Weights of a small GPT-style language model, trained from scratch on English Wikipedia: 5 heads of 32, RMSNorm before each block.
MLP neurons of a small language model. Each row is named by its layer, matrix (gate and up: input weights) and neuron, and shows model dimensions 0-159. Each number is 500 + 25 x the weight over its row's rms, rounded and kept within 0 to 999. Numbers have three digits each. A neuron's up and down rows have the sign that makes its largest values positive.
After each neuron's rows, "fires in" lists the words (lower case) most often at its 100 highest values on Wikipedia text that the model never trained on. A number after a token or word is its count.

L2.gate90:513497482503461540553473532517446489473555494474525445498508460480493464514524528471449487483527535503505460480526534501487481472508507474494481546487483517525481501499530495520514555524517502525536514526492499439510485514485473514509531453492480492448509469474489497461504486518518517473499492497529491463520483497511511513477506471514510465514504511505542463436513526460491475492534515507503499493476506462512506476475477473473453507510465494498513529457496532493508481461495485
L2.up90:523481443489468525534461549508467526448544496496539471503515496481474511515503527441480496460509525481514477505466500483476477464520517501514485513486524497534482499512520516515504542479502498552559489499506483423528478518471453521511543468512509498459519465464499499493502505506513503490503502447507512481518534462477494512448537506496512463500507532501569468464512508461492490493520503500497491498469501507507509487480485474469475499523460494487489482465509502528501506464492483
fires in: "championships" 17, "championship" 14, "cup" 13, "series" 9, "elections" 8

L10.gate68:471506482520522509547529479508486480495510524527522477467537547471468530479457534466550513489468505520495539541517494520495534475518514517503513505494511517479518505528561562504466510528527523519518471514501508506479507520546533500535563528548537518505509453516477512519489476456523486503519480510502525496506465512517469535463516514521507514503524516504512469497487463500457475506494489518480472485499497482498527499496532518472535556501564477506512512460496509502535497534517493
L10.up68:464525497508516488485468487585491472494475516499487503461487485506482461529515481495477496489483484456499503507488501492509534557513444489447501519513475546478493501523513551492440456488518497445498476518455501479497501504510453525498521488518529504487499495508508500446512492510538441505516523468524531522489515495495475450486510503492464489510542511548513501494527501526466478491483557479437518484504508489525517447521517483468506488486496503524486464486490498508481488506501516
fires in: "an" 49, "one" 15, "s" 11, "the" 7, "any" 5

L8.gate217:524490447494523436505454536544479498497484497544475495498476541475487527511492511499534459516503502451507538479522446463506474511525497503491516548509490519454497517511549501504516541510505501526507492512481512471472500477512476510527522475490471493484528502503502509521544495488495423499474506460503514505470534459496503552487493487483503503531472537520488470543497476483448495495542464530497472474495505494523545488470480537499488474519521473538505490485472477524518476505482508
L8.up217:522534456518512484551477535518497491494473489505480515486496525515544457530460507520477487528482474509498523517501469478495535534517486492528516486462460521463522507518471510505527501456489526522500481497503504470506455507520495494470561471518492472468524493498523470518473446494522489479521472544486554539498505455456508488497499518505508459496472516521496469517475531482478481458521530506423462539503501533485491489493497496499558515491528506544514495497544496497509517483491472
fires in: "of" 78, "one" 6

L5.gate305:505467481530499525544499516497484526502517475502481459517468472505509538498479553532476494466534509464498463522431496544484501478512497520507536538498521506474492498511449512525508475492479518510474463493503528457488498553486509480495525499517489525458508513527475485506508527448502491511514454512527526539470534519531480491431517506471469493503542521488518510507512466452511464479498521461535527544478523514487496499503480515501487534535517500532472540502504522513500495475529540
L5.up305:509497468515472513528525507515481511510551521480513488506525518536519548460479511478486527513472471483518477509481502479497486461498535478519516503456502484483536503519507540514489494525449519511499533491450483469499494517488511504498492493460516499450533546540472500480511498481436511470500524511505498515480503513543464496509512507512533528490527502488532517504508462538505505494473486486525480510496516488514481547551522509499529466475468540552577527473522568529485518473504521
fires in: "the" 26, "of" 13, "in" 9, "to" 6, "seems" 4

L10.gate421:518499483512475482485479507469481478579495524536519455500498466486502529476525498480471506519517511512502541509521496521488469490509503537452508487509491496492489500495518485493496445534494506537489465522477481464535491550502468509491530510495504516505539504511464481506539500468511475520542572553498475524500502505529524446466512464536500512499471564513501491542497480509489490502468508501553500503492494503485532493488513538527541520527519500498527529546497527449512498492546479
L10.up421:510463489491468498426520543466507483462476506485551509529464499508490507553478512472481512482503512510546468481514479536488494480460517478489536497504493465504519512451541497463564491521486474510425544493477469505495490503511491499483542514487471512504505492484499533470514471472480483535503512438450497498480513478474563500501522508499499516487519501493482489503479476518541531497480476519491493530515489501494478487520501496479454439461522492497510541505503494482517521494489487
fires in: "the" 29, "was" 14, "member" 10, "were" 8, "of" 4

L2.gate219:480505480501504445486472494508496494502515486476523497526540471486528491476502456500510486482495502514501543499492493491547490542513529505511513497510522527541464473503517474516488516494514515485513498471503468493538497517525462491483498471514501499516523524548483497459495491529483506505537547492506440525507486450486536546506533449528533530532488488491549537481507516502525489485516495518451497460540509495505505476527513476542520450505515483459502502519478510501528409446509468
L2.up219:476487500487521471470468505504502533495496486478510499538522468463530525473509459518544514483510497533515535474486464524541503534482521518510507468507483510554471501498511484520478492473534520475492482469506484495530507526502485470491525454527533474515518503565460493494480498496497522498535549491524470528477489441481521520497545466558507563527480504503572529500504486500515491463515483506488509471526496531498520470483504520540531468529497511475475493536479491484501457477514496
fires in: "is" 28, "was" 19, "were" 11, "are" 11, "remained" 9, "became" 9

L3.gate309:505513536539523503456505476494442498503483477471502479448464474507533539494479514514508473472454506529491527448532482475518466508522504533489543520486501527475481503511519441541500494520500493527492489508494521518470508529523534528519468495523504447519493541503526520474516520490526464506484500517466550483513498518506531505510522517491489479436498520478483509526517452504503475540473542535500493503495503514510512503535501529456563481539471540507464506532475500464512501506490500
L3.up309:537481538478505519477463498505530480440530482509490543484470548487528507542493496472522486480506478474514551474448508549497529487449500505492489504492462502480481471487495496473535496515467533442463502517538490477526467511502505524474509505459525513526504496480489505505510429496502530488491454482481536458490487536510455472489513500504525522485490527473520486517510506495544484423507519519500495532485500501458479470472529490467509502458480496514489517517488488485505510514526530
fires in: "son" 14, "brother" 13, "father" 13, "brothers" 8, "sons" 5, "daughter" 5

L4.gate422:512512452457483517496509510505454489499538530498481470512470489487517474478503469497472487493465514557505468475453490472567472554488506492509538502460493506497503506503512512504494509500477471499493476482487503420494487484546533547479442500475512505480517479502491515488527459489505456531474522462486492472507512534491556474460470532460501529499498517503491500490504503501467483493514488474471482459503504491530520462502478528486532512495498494453545491494486502489546522522453508
L4.up422:525525443492501518499533448502472460520456486529518496523498515551510506499492473473459511539492466516472518510463485473517489500442499499538469514447518505494502519500512481507496485480513512478532495479510498488500499519495508581504478483511475505481460488482482498482531494494528475495488507493467495549525495526507529433440484509447526493476474477524504534507489502520490474474525517461474500503534465527533535538469492530489555486516475517502527494539501493473499514513500525
fires in: "of" 80

L3.gate293:470523517539540508493486458510475502477537459506518481491527475465555494519524520541499503478469488546451495485528493536523497455511459493461498498497468526483538511504496508521467444496525538477520503463541541510477451522510480560501512516485512539503510521534532524524468490509511501477501505517483519494517502480496488474487500554490492493484504485452477497503518487500489525533495533504489462497520500509467524500474513516533501445520450517504451532514471474484482516465532496
L3.up293:510487507555538498506504445490487486476530467510515501504508506487538527552490527509480509479448482511461517471490461514505515503495492515526481496485467528465550506487512540537467478481502525491519482483534527525476455519506537518521505542479505537509500561472508512535523492500519495509499507510500532498532494466484490471519510562504529497484484504469503537545553501483514518534522556506474480545502516520446513499481496522510546438510472525522481511493506475481485502487517480
fires in: "to" 35, "on" 18

L5.gate131:544470490495503469492442469489518502493532492487469537491456486463548500535498494497526486530471472490452509508488490526496501501486526513541490530502531510517523483482479516504478487519540456504473511519526504520479466481488517502471497474504461449471474484494466497504494517513499516490488480499487510554462501496466496439510466518491546535504491487549503489465481521470502544488474511479546503538516493512492544525513537508494497535483543536545506527502511530498465524457445516
L5.up131:473467501529481475510475535495475507486505483507481529512494513518501451515488494534514493549528514457500528527498487535440459543514512481511509486473506525557495514511507511480509516531527464484469489440528506522510497526495500508471481460529477489488468531496490550508497504536534505499493459524500469553479513577455466484487493480496486503488529538546477517468506535495480493513488500500487502477544542505544504517526509500491501521505536519504519493516479474512503496451438516
fires in: "of" 69, "in" 18

L13.gate252:520505457526468508488504495505458453486562431508540558480480522548459481477481495506460493518509505478475523503515497502484484511515521520491549486497462514504507530545490531511501466455481477499466485480521515509499523511496517496518494490536485459503523462519516549459491476496506474517490467505496438455486486493519505505494490493478453526491485473483469484514481549477527528531530518482468465497507455520498504519507468508499508557544529513487507520498471463483516506503502486
L13.up252:545477490471503507464529534540488514539498519511520496493468489468491487510518506499493484510542500488514500485522551515509488500527522535504519500508483500533518513538497495546534453435537457517491485485542454474515506502488480488471506516472465489552519524526551504513539490473519508518482502523500509523481482478455503480483534501473498502494477516499461487511499528526523466540498475471568523494473455528444476472487483498523504538497499506540476518517543479483481527470466524
fires in: "de" 35, "a" 8, "of" 7

L10.gate302:504542559535529518553435540452530492528479492496503489514486453472521502469524494479517485480468448485470513503548492508494506491459504495467497455497486517508495534466482521527481499468496488494544526518508502461476525527507479495546469526497524508533502483497546494466522514490500512445508552508531545512449501478482484482535491515474492483513497500521513497480512480497507504476514521523482508513507467484492498522499487527508507465528509472531491522486579481504494479506448497
L10.up302:507524521504518491505465513538532481510483525459471490550488474511513497465544448466510435521472442479493505515532514502444483553498455455504510506493524473523486520513471454507519502514513492471541493511530508504480464527501493526501464513508506497490500537532510523489492469497486485470523486502505519471497519523488484452550493532495477475451523511531510509519521474505538520562503515518513499527537523540509470493540542482551490502516501480525503523476537511500504498515500493
fires in: "for" 38, "of" 10, "since" 8, "well" 5, "later" 4

L10.gate272:458448508516478488473507499505502508513473502482478464523541507525525501490510463463568502471480502533476525509479488497516502481486548513544472506514502513530512538487494468499518504531490462540489527454499490482530506532514514535464506506508516495501452489458526477472490511520475534473541487499515479507485517528505522480510526524560502467494499523473541467498485471516507516482524540522465492502466481508497523533527489530490548490525558519478463549450514495467540494496508481
L10.up272:496450508509481453466511485532487520487497483503499517485514518517488521476527496470498540484482487483504542500480482498493488466504477495527509542535482500445433522544515515491513457471468454524467479470526508497480469483491521494487521489487505497512481535512471477481551470511513547483491539517496528499463508482495549533546503545511542510531461535509492500496533509486532530485498558535525534473489507530444481494516515517492483504494517506510488459508520452467467517472503500
fires in: "the" 17, "led" 14, "and" 14, "his" 8, "their" 4

L11.gate215:469497501502527515459503519510472512468492517436530535449534522532512499479491508487479489510480493455503492490513503502519463524438456491513484479478472488541485472498545488501487494501470562514469441520491523480497498499487511511540500466549480456482526502456520536454468492479524501509484456512468519503491506533467494479496468482476518491475513531501508473488501532478491474502506473526487470494478496516487509488536465529501536474473495472491453502532493477545525500474556505
L11.up215:470480454542499523465484470521471515489523505533514505500490529475484517535500501472509525523511530479507498476475500545517499477514492518461492507495468449502455465449536477532507499514477541499507539495507474495507519541501542546500493521550497480538530474499504500506524490518524504501472500535508531468524506452541507515493505498471497506521504498541457509554557494513490512532470531491520536493513495476509482533508480510488454480563493524490507559507502503524522483448529513
fires in: "that" 34, "relationship" 7, "son" 5, "brother" 4

L3.gate198:500539487522499490496526496492497490526492506487475472539516506495542499498492476494464510471530481503465480510521515460469485508540480520539487488550505513530477483505488499514531489457495536472511541557528534481480522505495446508565544441491532553472489503516510484458476482464533524488483525505543503465491522472503515514475504448500522511503487501481504487451472505479491481474516478523496504497552507496451515476490523497530519472507489571530534483487491527520529482508496496
L3.up198:479522463514482469513548493515528477518496503534503439521506494511500490535534467516448497499471479437486498564496510477505456514529521488501495508532528536547503515489493529525467515439470537451497515511522545501526514501489496525581485518491550520547503470478499502465532529478486489521497520516510527524494486460521481516498519485514527503538466511495515487524511479514522521493498506505500512531522501468526517476483528482505499461473502533528494495486506517526487512489498555
fires in: "first" 18, "medal" 13, "second" 9, "third" 7, "for" 6, "qualifying" 6

L3.gate296:484520493485533519558530515541519512555510522519530489476494459494474501481523486526490508552498504524486488529525522498522481541451494428500501503493488525504463488519498479521540505502469511513523484496499492505516525504468514475501474478502450527502554502488486501462523477507514469494502507459488468512487520470463486461463473512498554449517502484529465529494495518516549520545486531514450473503496480507509506517481469488549489513498483469485518520478496496464560523527529507
L3.up296:485524519491510517524506497486506488508503504527513501495468470492479503483489489511515486516537506511469540513529550474539513517502462499495505495503514554497495486545449471492532473552483499504504460515508450502475552497490479534508480513491501522478533488428483499495554478515538463503498464529517473511510491476474520473514432484489537490542496509512499476536459510538554530529486517542441475511466460487485478527475462503501482502474490479484504545494507519494512495523525507
fires in: "to" 26, "played" 14, "as" 10, "described" 9, "plays" 4

L3.gate32:474484508551524510501466489505443526499514470491485481504520479522534500496512482566533495488501476520505498508492488501531469461512510480454518537486510486511508462541442526498474449505531522521517519536524482520492507510504522487497493481515496509500527485531467515483545506503567499520457475538486490447514521500520499492505532552514505469484525480478516512461484489488512464487482474537492489503556512494486497456539526506517528471493499485482508491484442474450521524496550489
L3.up32:484474521519507473531511477556492543491507495535463540516510537452510543521483489498501470501477535469477519483482530485486516495482470512541481483504518472498508497461465456509507481514506504486477484485486557478524490503495522545524519535482535475519469525483512516523469463498513480481490509484508515467482513545461536516447479521436492513469551586509479482518496505510506495555536482501494505537526474492498522464510500522511476525500487492460496508484517485537498505476501510
fires in: "to" 100

L2.gate220:518489470471539527484538542555527522494526500459539527474538497524505479508521504489475525464527490500523449484525510465511504521501515510481479546472472503504512495522498513500506515500488556521510489478487522501538496506501484479503481516487509462499537467481492526534515470504469466487513444529526445521484496537537464448531484523518526484565471492477503513485443524516517463496465510484483502484482532511528460511530489457474472509499510489491490541498515518487490463518536489
L2.up220:525468501471517512497535518522550532503515502469520529450533477491524490514510523451509511453514487506488443477484521479501495499500520528530467534466501483494500468487512507504492502488520536498544469505472538479552485518524492480490486521474496449482536494493475514525491471491477493495505444515517471522475483526509463453531499543518533513516464544499510526517450551498513448503463505475496517491485506525513473484538484493477468560515510484500493516530514528459510468491531490
fires in: "television" 17, "culture" 9, "literature" 8, "highway" 7, "language" 6, "communication" 5

L13.gate27:499505538491506485533526478496490527523551465519522531518497495503490514470512475507508496496489559536480528506526444501494499480509538480507538505535514485531486508529482508503527480524496520485547462475500462516489508517531519467510490539468482529479495504513474507494473465490483453503510499509485479467502492499545522557455534480492480527491481443481455498476490482456482460499511447508487470492494486507493521528485500489501500565488546507502473531552528520497545486547517464
L13.up27:464493466453545538507519509472481499531502489480494503525522514477490512526499456460488549550479525502512499520493494497526473456523491505460498481533484466499448514524479482478534518477504463475492553532507470509485517500461494494471517526492565521490511524508511531480455476515492507505497520480521486482485509511499521497518503511483529523503521485479491501531485470504465486461486481517497516543482490544478485529524467533478537488480505493539492538490501542575545488548518465
fires in: "and" 15, "so" 13, "but" 9, "was" 9, "is" 7, "as" 6

L2.gate432:491509531485525479479479483493519499486508525500492536495443506472482508481551499491537488500529447518499474479484464491500490542469495510491545503526477525477454464472494511483516498573472474501481511503462459514472490488520495487470492481508518515513462472503476499541494506485505481464538488477484517509484488475492483520496527470536510511488498479482488497552481537463537483474461513485524467467559490501519428501531518506457487511491512487520521474505447502507519540542530532
L2.up432:541490516481555530471494482522511534515502515495520544452494500491454541463540503480519495521500462512509482491505489497477520495468545478469517493509491472480496492492528533507517527508495466468497479502499448491486455498481511454485448496529511476534482519520517514492483531474487527472566533515475511559481509487525513470480542515524522483467503503496500513511491518457511493512461479510542469510521497541494455495480535525464496507538528479515479465470459504505500513491543541
fires in: "vice" 12, "magazine" 10, "sc" 10, "institute" 7, "p" 6, "journal" 5

L10.gate347:506527501493512544476490522476502462479478479543497532517470467510507500527521514552513516487449498521486498508494480492458488514511479468536533519489512482416508560475490506501492471521531510533520495509549487499514538544477473514505505506529508500532469535543469492456495512514525487476495502478491524507460458522510502492467535491479511504489485476533531537514527488496520490557497469491494458462481477506497519474514476495508506562512477487528526531480465487550514539510509503
L10.up347:517478458535526498496476496500505514492472481534479550468478555508489464488539519463495519467530548536523487481469500518506495485481496499501513492479515471462457555528499451501472495460525455530470484500481483520489514548502499480471500494469553512517501437519497512492473499532526518507521455524515499495503498471444528477497517520518487474515485476478505469510483462518484484487477485502497500508469446520489534501503474512537549557496477538521472474507486488518484498521478519
fires in: "then" 13, "and" 11, "in" 8, "later" 7, "also" 6, "a" 5

L4.gate114:537500499549522471474467499504502525522504528515468503496490534439472539497442500493539459506493478499491555504485496500482481492498450535554521494522519492479514483493489507504451512520521449505459512477457517489521450517483551498471485498512528505491491501522516477495529528504517500483515496475523530488560496466471468471471533576493490504497507534537522485475464549465516485501521476498496481525458485495492504497523491501509456515498510526483490502481478515465491490469478518
L4.up114:521533535521472486493477512491451530482486472539460515496516499488476549480489488512509503492523494545529523479502503439472520479477448484547517495494498521522510456505520510520513493497520503494482543473473463508517493484481530492478522494519505508489487521471509474465509480515568509513481479493467499527484460478487497494473456530544493492471519494518485512494497557433495521530516507459505517518506514531504521503510535477468496487530514563510484537523484471479483459445463481
fires in: "to" 71, "in" 10, "into" 6, "of" 5, "at" 4

L8.gate127:467499524487516535494531472483527456502544486489516527473483505503478461487506483472543522501527509512513521507535478510530487507478494509512471531493510493536542462534539527532475470524502491504496442513460465485519492521510498488547485536496456471511446485512545558506475536482476524474481500494506473503542496500571520502484493497513502533485504491489519451483525479505478473473469504498510497520523475539476507562506458504496483473526497514500520501506485523487542453491546500
L8.up127:503536522490513486494497483466495492498473535462499554501534514516525509551500523455549523515492498469552562505512521518459498507477517535455476512529495517504489466482499502546504492496479513531461494510478508521512500517501479509470481500475485440532479491491515539468438506466495482495497506504518479503528478477498514499468486455527481503484510479512454471514517456504497521503532508504477504524423503498517537478528456517516502474519460487504524558497485511485508458538504484
fires in: "was" 46, "came" 10, "decided" 7, "grew" 6, "is" 5, "announced" 4

L10.gate420:493534515500515499445547507519503509507499474521496545509465512499532458505532492538496488476495489502507494466511528473506508490494542451496523506544496512502488513528511509512482480481495547514466519475492466457515504465535487527531502533482481494464539487462500466528486457495431558487491515530480490464499490528455502483503508508490517544474510495474489516513492432521532470453495498514447506526468500491495518519494561513502530500497514529507502525466503511506548529521487462
L10.up420:434485525451459493479502475490485511494447507497569510522530518473545484506492516527526550496510503520481497557483467489484509458532485483492486475501482510517532513562488505461521467492547476530512472474511483494497502475493525488518493502505461544483462494435513475500497485539490460463540510469515490494533554504498506493504483510506469479538490498529527490534471493498526509501510474515457527490488475497455496522491495513480490491502465526520481514498541511532527530488514494
fires in: "as" 62

L11.gate39:481499481508531477485492492504486456526468499484520507522482479533519521465525521526466484520529491548493534482476497548512491485482501535536476523531495510521518532509539472517515494535465489505519490537478447535473475456487501498541500483455523536511490471565519535480533483534522464507511551505474510500471476518476493529487522485476490450510494534493479478486476496463525524499452493563498519525493516559482494472484491539484497521480484506557505501482517506495510519505524514
L11.up39:501525478495443527502520516505493547532466512490498495506482485463497503528509515458490481492505470512501505524483497474486487497515469502543508514544528472440511486521453525470507532500539510496521539518483507506473527460487544537502507512473489492500536494460455529483522525518534470544498531491495514516494489502492501484509527463510541464524492536515474476528552472468451486479527510478517516469490516526499516518486550505524434515474475452536497468465501505529463500495518485
fires in: "no" 25, "the" 20, "first" 14, "only" 6, "second" 5, "same" 4

L2.gate50:544490516511508505494470470522484480527510427515507545535474500520516499493533512484557487523478489484509459525531512471544468538523496506517493532479541518474496491493531472538514487511526471515515532503529515522470480491528500479446465499513514449492538499473513497480494520507541473492475474506508474465518491490480464516513496525495509535507507505509516487478521481498470546482459550538495517509493521523476497471492526500501531453530465501553487499468461546482505541476519466
L2.up50:546490498487460476492478491489493469498477474499496523495486462505514484468481529520540464519521510545509491521481506491500453545515474493508500478543526509448488537460487489515528483523525479549461502487535537489468485510503465487487464524462501470499525516485545495489518511534544458528501490497468468492508504488442470467485508503509541519514495503487456515484511508492530535495496487496510498498493568510480534514488505530536502457532458505559483515484460527482467486462491479
fires in: "such" 35, "same" 27, "both" 23, "some" 7, "certain" 5

L11.gate78:541523501454513464491551486476485533525467495497506544514518498491544499502490495509525503514530455548492496514458530547548506496469462529546470505503547557489525524466504511513511536512482484496506511482533498487509488466486509521518497474548445543471470498507467465480489452499517464501479468480508512501505483493485539506470475526527502515531478491495484520461520516491493533501524526493500469491496492506520530461529462495559473478493522499532476469501507489518523509456516474
L11.up78:500571521469551511522497521418516548494502484490516498509468490469449476495501446531502506525486496509449498498493502502502472522485535523515528478501538521466480459496491490523491534506461461480497516502488522502500532489480454487533484495536515461506493499514513498493499510456513491449535510487519504536493533510519499510505542487499506483514534484481477488465479542469498456509496531481524507462532516493515459497483527497468531467435474463484513535481504479470496498473503487
fires in: "for" 12, "his" 10, "next" 8, "spent" 8, "of" 8, "first" 7

L6.gate231:493482504477503506526503462503462514549487482510492497547508476511512486517509447528475505495507475508485491491494512464511486526473476481486481518480540507457490483504539478539532470522495529540483486480510522485521528553519476528477480482454506492536498536514500472493546535484514451518461546502480499484481530530508499505493508494470498489482468544514484514456504499472529479494570510505485482481494453526505537515470480495526523478465519507500501545537489484459583479510516520
L6.up231:505501560528519479516478476509526487516564493493484496486495466459534466471509488491522515519544552510498470467541510469503495536517488475461508492507479520485510474439500538536530510521489519518513495467514487467497519497511455484508497514504506509472539511507539479541496499514483516502531495512546453506512545521487527523423462513474494502500494489509503453487523534512514502503503506494524503476478534508489461461526483470553497531525478466464525490557503480506519477487497485
fires in: "was" 49, "is" 18, "been" 10, "are" 6, "being" 5, "were" 5

L6.gate115:506553526511516486457480521471471474538496522473510505466479494538512456495505496499497513431471478530479534497530522515497504461493529478502482495523503482463517525509547491525474497541525539551509491498528475512469456516490537474514481470499549521525501488465454479506492492488508532519459545503508500513487564536497490548479509489475496507484484502487523496475525542493507513491537476524450512515484515529457520489491458548519512507508522488544488498515465497487494462497508470
L6.up115:518522510497531517501546503477505494544499491510460515534493506467444525535485493495485478472485541471469504469524541433502508502451533546492490499498490489506485502501487510494476495492492464539492505518466502523489493482484539467498488520499474509487497518452467502505513496506502463523527460491459541513517553540463511513528493540497512460560518537526492539481442546561517502511500479499460511515469521476485487484479517537499482521462495512489511528494507488516529503534521483
fires in: "first" 37, "only" 8, "early" 6, "last" 5, "second" 5

L11.gate354:491505459534502508459477461506516517551488506507557487451463475479439461475510510512481493488496525452472514509553484466498496516462521488460458513482507482519502478517467515490500511472495495534473488483491540511517486526525474513539513532518532511515509468512531501478492483462533500515501506521528477538513533471472459471509493470496504529507485557475485513527517480477485486492540540506510515496548459462517468522504445532503471498502520525525489541517488496479524504479473519
L11.up354:488529523483535504508482484490511540456484473482438485492479505497461505518521541509501465488488466533499526521464473501525515521525503524485486478460454497458508507466462499497481474490513470473464503485540488463488469484485494500499512519486505507483506477517539516507521491495481493488491517497502498508516536488505549513505553515477489543447500532514498464527471478487520543490505533473459494498464467527519519448526490508477521495522543483517522498477499466486513554471478590
fires in: "of" 50, "in" 24

L13.gate266:492496467468499478491515494518510527538483502546496510516506493489470464509536544468472508477511469507490532523505458508452493497502480485504472489444551517497531504538483516475502444483448464510516474529436500470519526535487483493524516515511521479472533436482492477465462488489481464529452484521514446526491556550479504503517470510530497508508511468494515475481500498511520515496492493469483510494520491488491451517535490509535499540475528483541493526498519495500465527506505502
L13.up266:520491511476514470500482519470515521505466509513470508504435510485460471477499525528480512501514470472557525521488515462498512448497545514501544468527497525486485484534487508493512522503491496489501496496512471537503504514499488478517491503508479520502551469474485498503480488467549478506503494472510469495471511451478461500475487481565506512497541485492497521469449514518560500495500490451491513472524465537494495507516476479539557458532500471474501506472547487501494568501469486
fires in: "in" 27, "for" 15, "of" 8, "to" 7, "by" 5, "on" 5

L10.gate407:488545499481528501510455470469492524444519466514494509563502545484504486504502514496503484471488477508508499547489482487481517504551510454497539480483510497499513491526497480452542480479483524494491506477508494480491460511513535472542557522505529467480479519506545472478494509504513526523513485527471484544462465504514459531452493543444509481511513518477516474522477515489489483499514534492486512529511502496515467514534551472506501499491517490488478483431533456530517506489508461
L10.up407:471499526536506514513540518534516496508476496538522461481489523505506471544510562534508485506488463476460522515522470503478508543485496467480479500431485489499509489478488576466498505459488522483501506506488511487481505502488502492487519514513515505482514548465523448519508502524491495503482465525467512550490471525489528469487485509445507484462502513536476527499497542470481502474487540528466456497485463498502454542535521509508480508459504503505527532517521480501516547489491455
fires in: "in" 44, "of" 25, "by" 6, "from" 4

L8.gate316:546498504509489478504514551520471466524459500493530474467486511491488461497549469531509500532490530524472513515522460472530495471452480471489523524544527518490469486529513508485514495513532514563543535524455492481505462504470507519503490459512480510493487496502516470547498511478472502520504498557459444501531512525499505509510446487510481499486500482526463484476480496473508498467502512506467481493479498503523483519528460529518536520509504520564525473467458505525534502475499515
L8.up316:506523560476540472484469527496504490499542489482500457485471502486474527499489494458470533501473497522475507499508497488492513489490486459470489505501467505493512505507480519496461491483515536486497474491497449509541499519469509495545520551520472486484543463477471501518475535497487512537486525555508498505572533459456494521526476454487504502480514483492505484507490543501494495480504486494473497496485564456499486460499481526517572484475534517527523478486496466486561475509505508
fires in: "in" 24, "at" 21, "on" 12, "about" 10, "under" 6, "of" 5

L10.gate384:471519457503442462462525489515484502514519509453446551475526483501525481486508511452491545512509504420501485479495516473511477471507488493436514514525524501497474462477518538503508508510508486507478504485465519503489523532502525496472488521523511489502491492492481473469481515462472509466540517501488466494516486517469493503525523497495474472528517516561505493460537487508452503496486517539450538525468505533476533488485497501502488467515504518503476512471458492473489496498512568
L10.up384:547489480536495504525509483500470490507526554516507500483479517503508534575498483482510521483482466508495513513472546496533469466498503497466489503461533484429493473495507522490516541456520485510524499491506511520486468536519541495491479509506539517518487481479530564486496501518499502477490498486547521518506428467495518518538473504493524488500515527468469493497487454507455534480512520522507539526517523513505492491520460503490463521500488478511507533532554505490547476459527485
fires in: "the" 33, "his" 21, "each" 14, "one" 7, "their" 4

L3.gate161:517490499488494514544487512487451493494479481482509533551506529524506531470496532485495474485497462529523529518481488518492511481507473508506506549492514553506521465539511538543537501504545549490501510479544451469507495505506475536532533501490516476492509490488544479503484496459518497543503507498496507535523464480489481526547521515517523469463477483445526478489459464505498488458477497508516568513511500542493527512462486482477491478570536531526487503496474486505501511487506501
L3.up161:505506507502518510517480483486476465497491468488502531515495539524481564477509518511514491483504496486499537538489476512521485479519495474515527562497506556497507477543498522558529511497516498484525475513499460477512512523484492545503526482512519498499516498461564508538466514474499506504518488492472515534521480515484470534563532516501520483460474474442534472481465459481462472455459507527503559520511504550467518507460481489474507473528514514523479497522494477508502523499511481
fires in: "of" 21, "on" 15, "near" 9, "outside" 8, "west" 6, "images" 5

L10.gate422:521517477506511463492506500496501470471467524513450528538502520499505456482499507474504487497488520520514479515536477477481500466502512495508504495505501492468492484526523503494511472485501521497506515550500525462518563526548445447533523536517481531467521465522504496515492471495553546485476546548506484456474471492474472502499538514448513460455512459516494492515514512543476485533457477493485527519514478539484487453471522495540499502489485501480499501457503472535482490510465502
L10.up422:520519516536537432475517456474545520502509526515479513558512478437528508479478505479487460527534516533511495541548484523454448514499518488478508496539463472502479480500502480491516509516474515544507514554450534519494509478547533502502507488506496501506541497486501503463540488510499490473502512518491497513469500528459506482502506505491510500518546469492489546461466543464480464499490529507464511507523538500483496496481501514552489520487488497476530493497520489512483476524503456
fires in: "for" 42, "before" 5, "non" 4

L10.gate277:470502513480461528506463492446480517505466474518549507533503497468511492508543473525510530487515496536537547480498518510509479510473480521524499514512521505529497517515510444495481452487544454484503474474481485533520510505478493500516509528515493503499510527528469530479508513506536499478486478504481519437489500491473496480483531534552494502463499484439475499490464543511509504508519514551520515494502471507532526526519511501551494496480443493517513512465456484455513434479525490
L10.up277:495512485485490502464495540548466503507475492529494505489506454540478531509543466497506555498462496532504524493475541531481488483536484520531482493496495486547484513468531489520504464492541556479484547485511481445447474469493498506523493485484525525510511446512459460470487535523482499469526475493481498492500525485532507557508513545479516505499498515490510530484498490525475561464525520474521470487456472506484484496511469515552491518489499490489502522492465529519510503500488535
fires in: "as" 19, "became" 14, "remained" 9, "still" 7, "also" 5

L8.gate260:498485490512508520520540490507498519508513564499515476500554501506507508458501541509491525515442529488510528524538515534518534524502492498484490517468445485497469545507514502516495483498533532483483515556504495448511488509544496527483487517460528535530529524528509481522519482452513498463500496490497541491479516531461511458524523477512544500512519507538541494537526520462501515473483535543529495520470518510463471462534525508469527463487521517528543509492482515485501510502537506
L8.up260:460501481478497467541448513523494466476493480442501537505499439486475494545507482529498515515509527502506510515504463534469453491506531496509475541496513531493490502486522512507500498554514471552503528499472480492485531509526502539539485513461525472490491505511552497466468481488502489468509449479466467511523484499532501465519480513553515498512501484521473478481545509484494528534476521502560527523547509517497512489496497511505546507554505521504505489506502465545523487516486456
fires in: "of" 53, "people" 10, "were" 4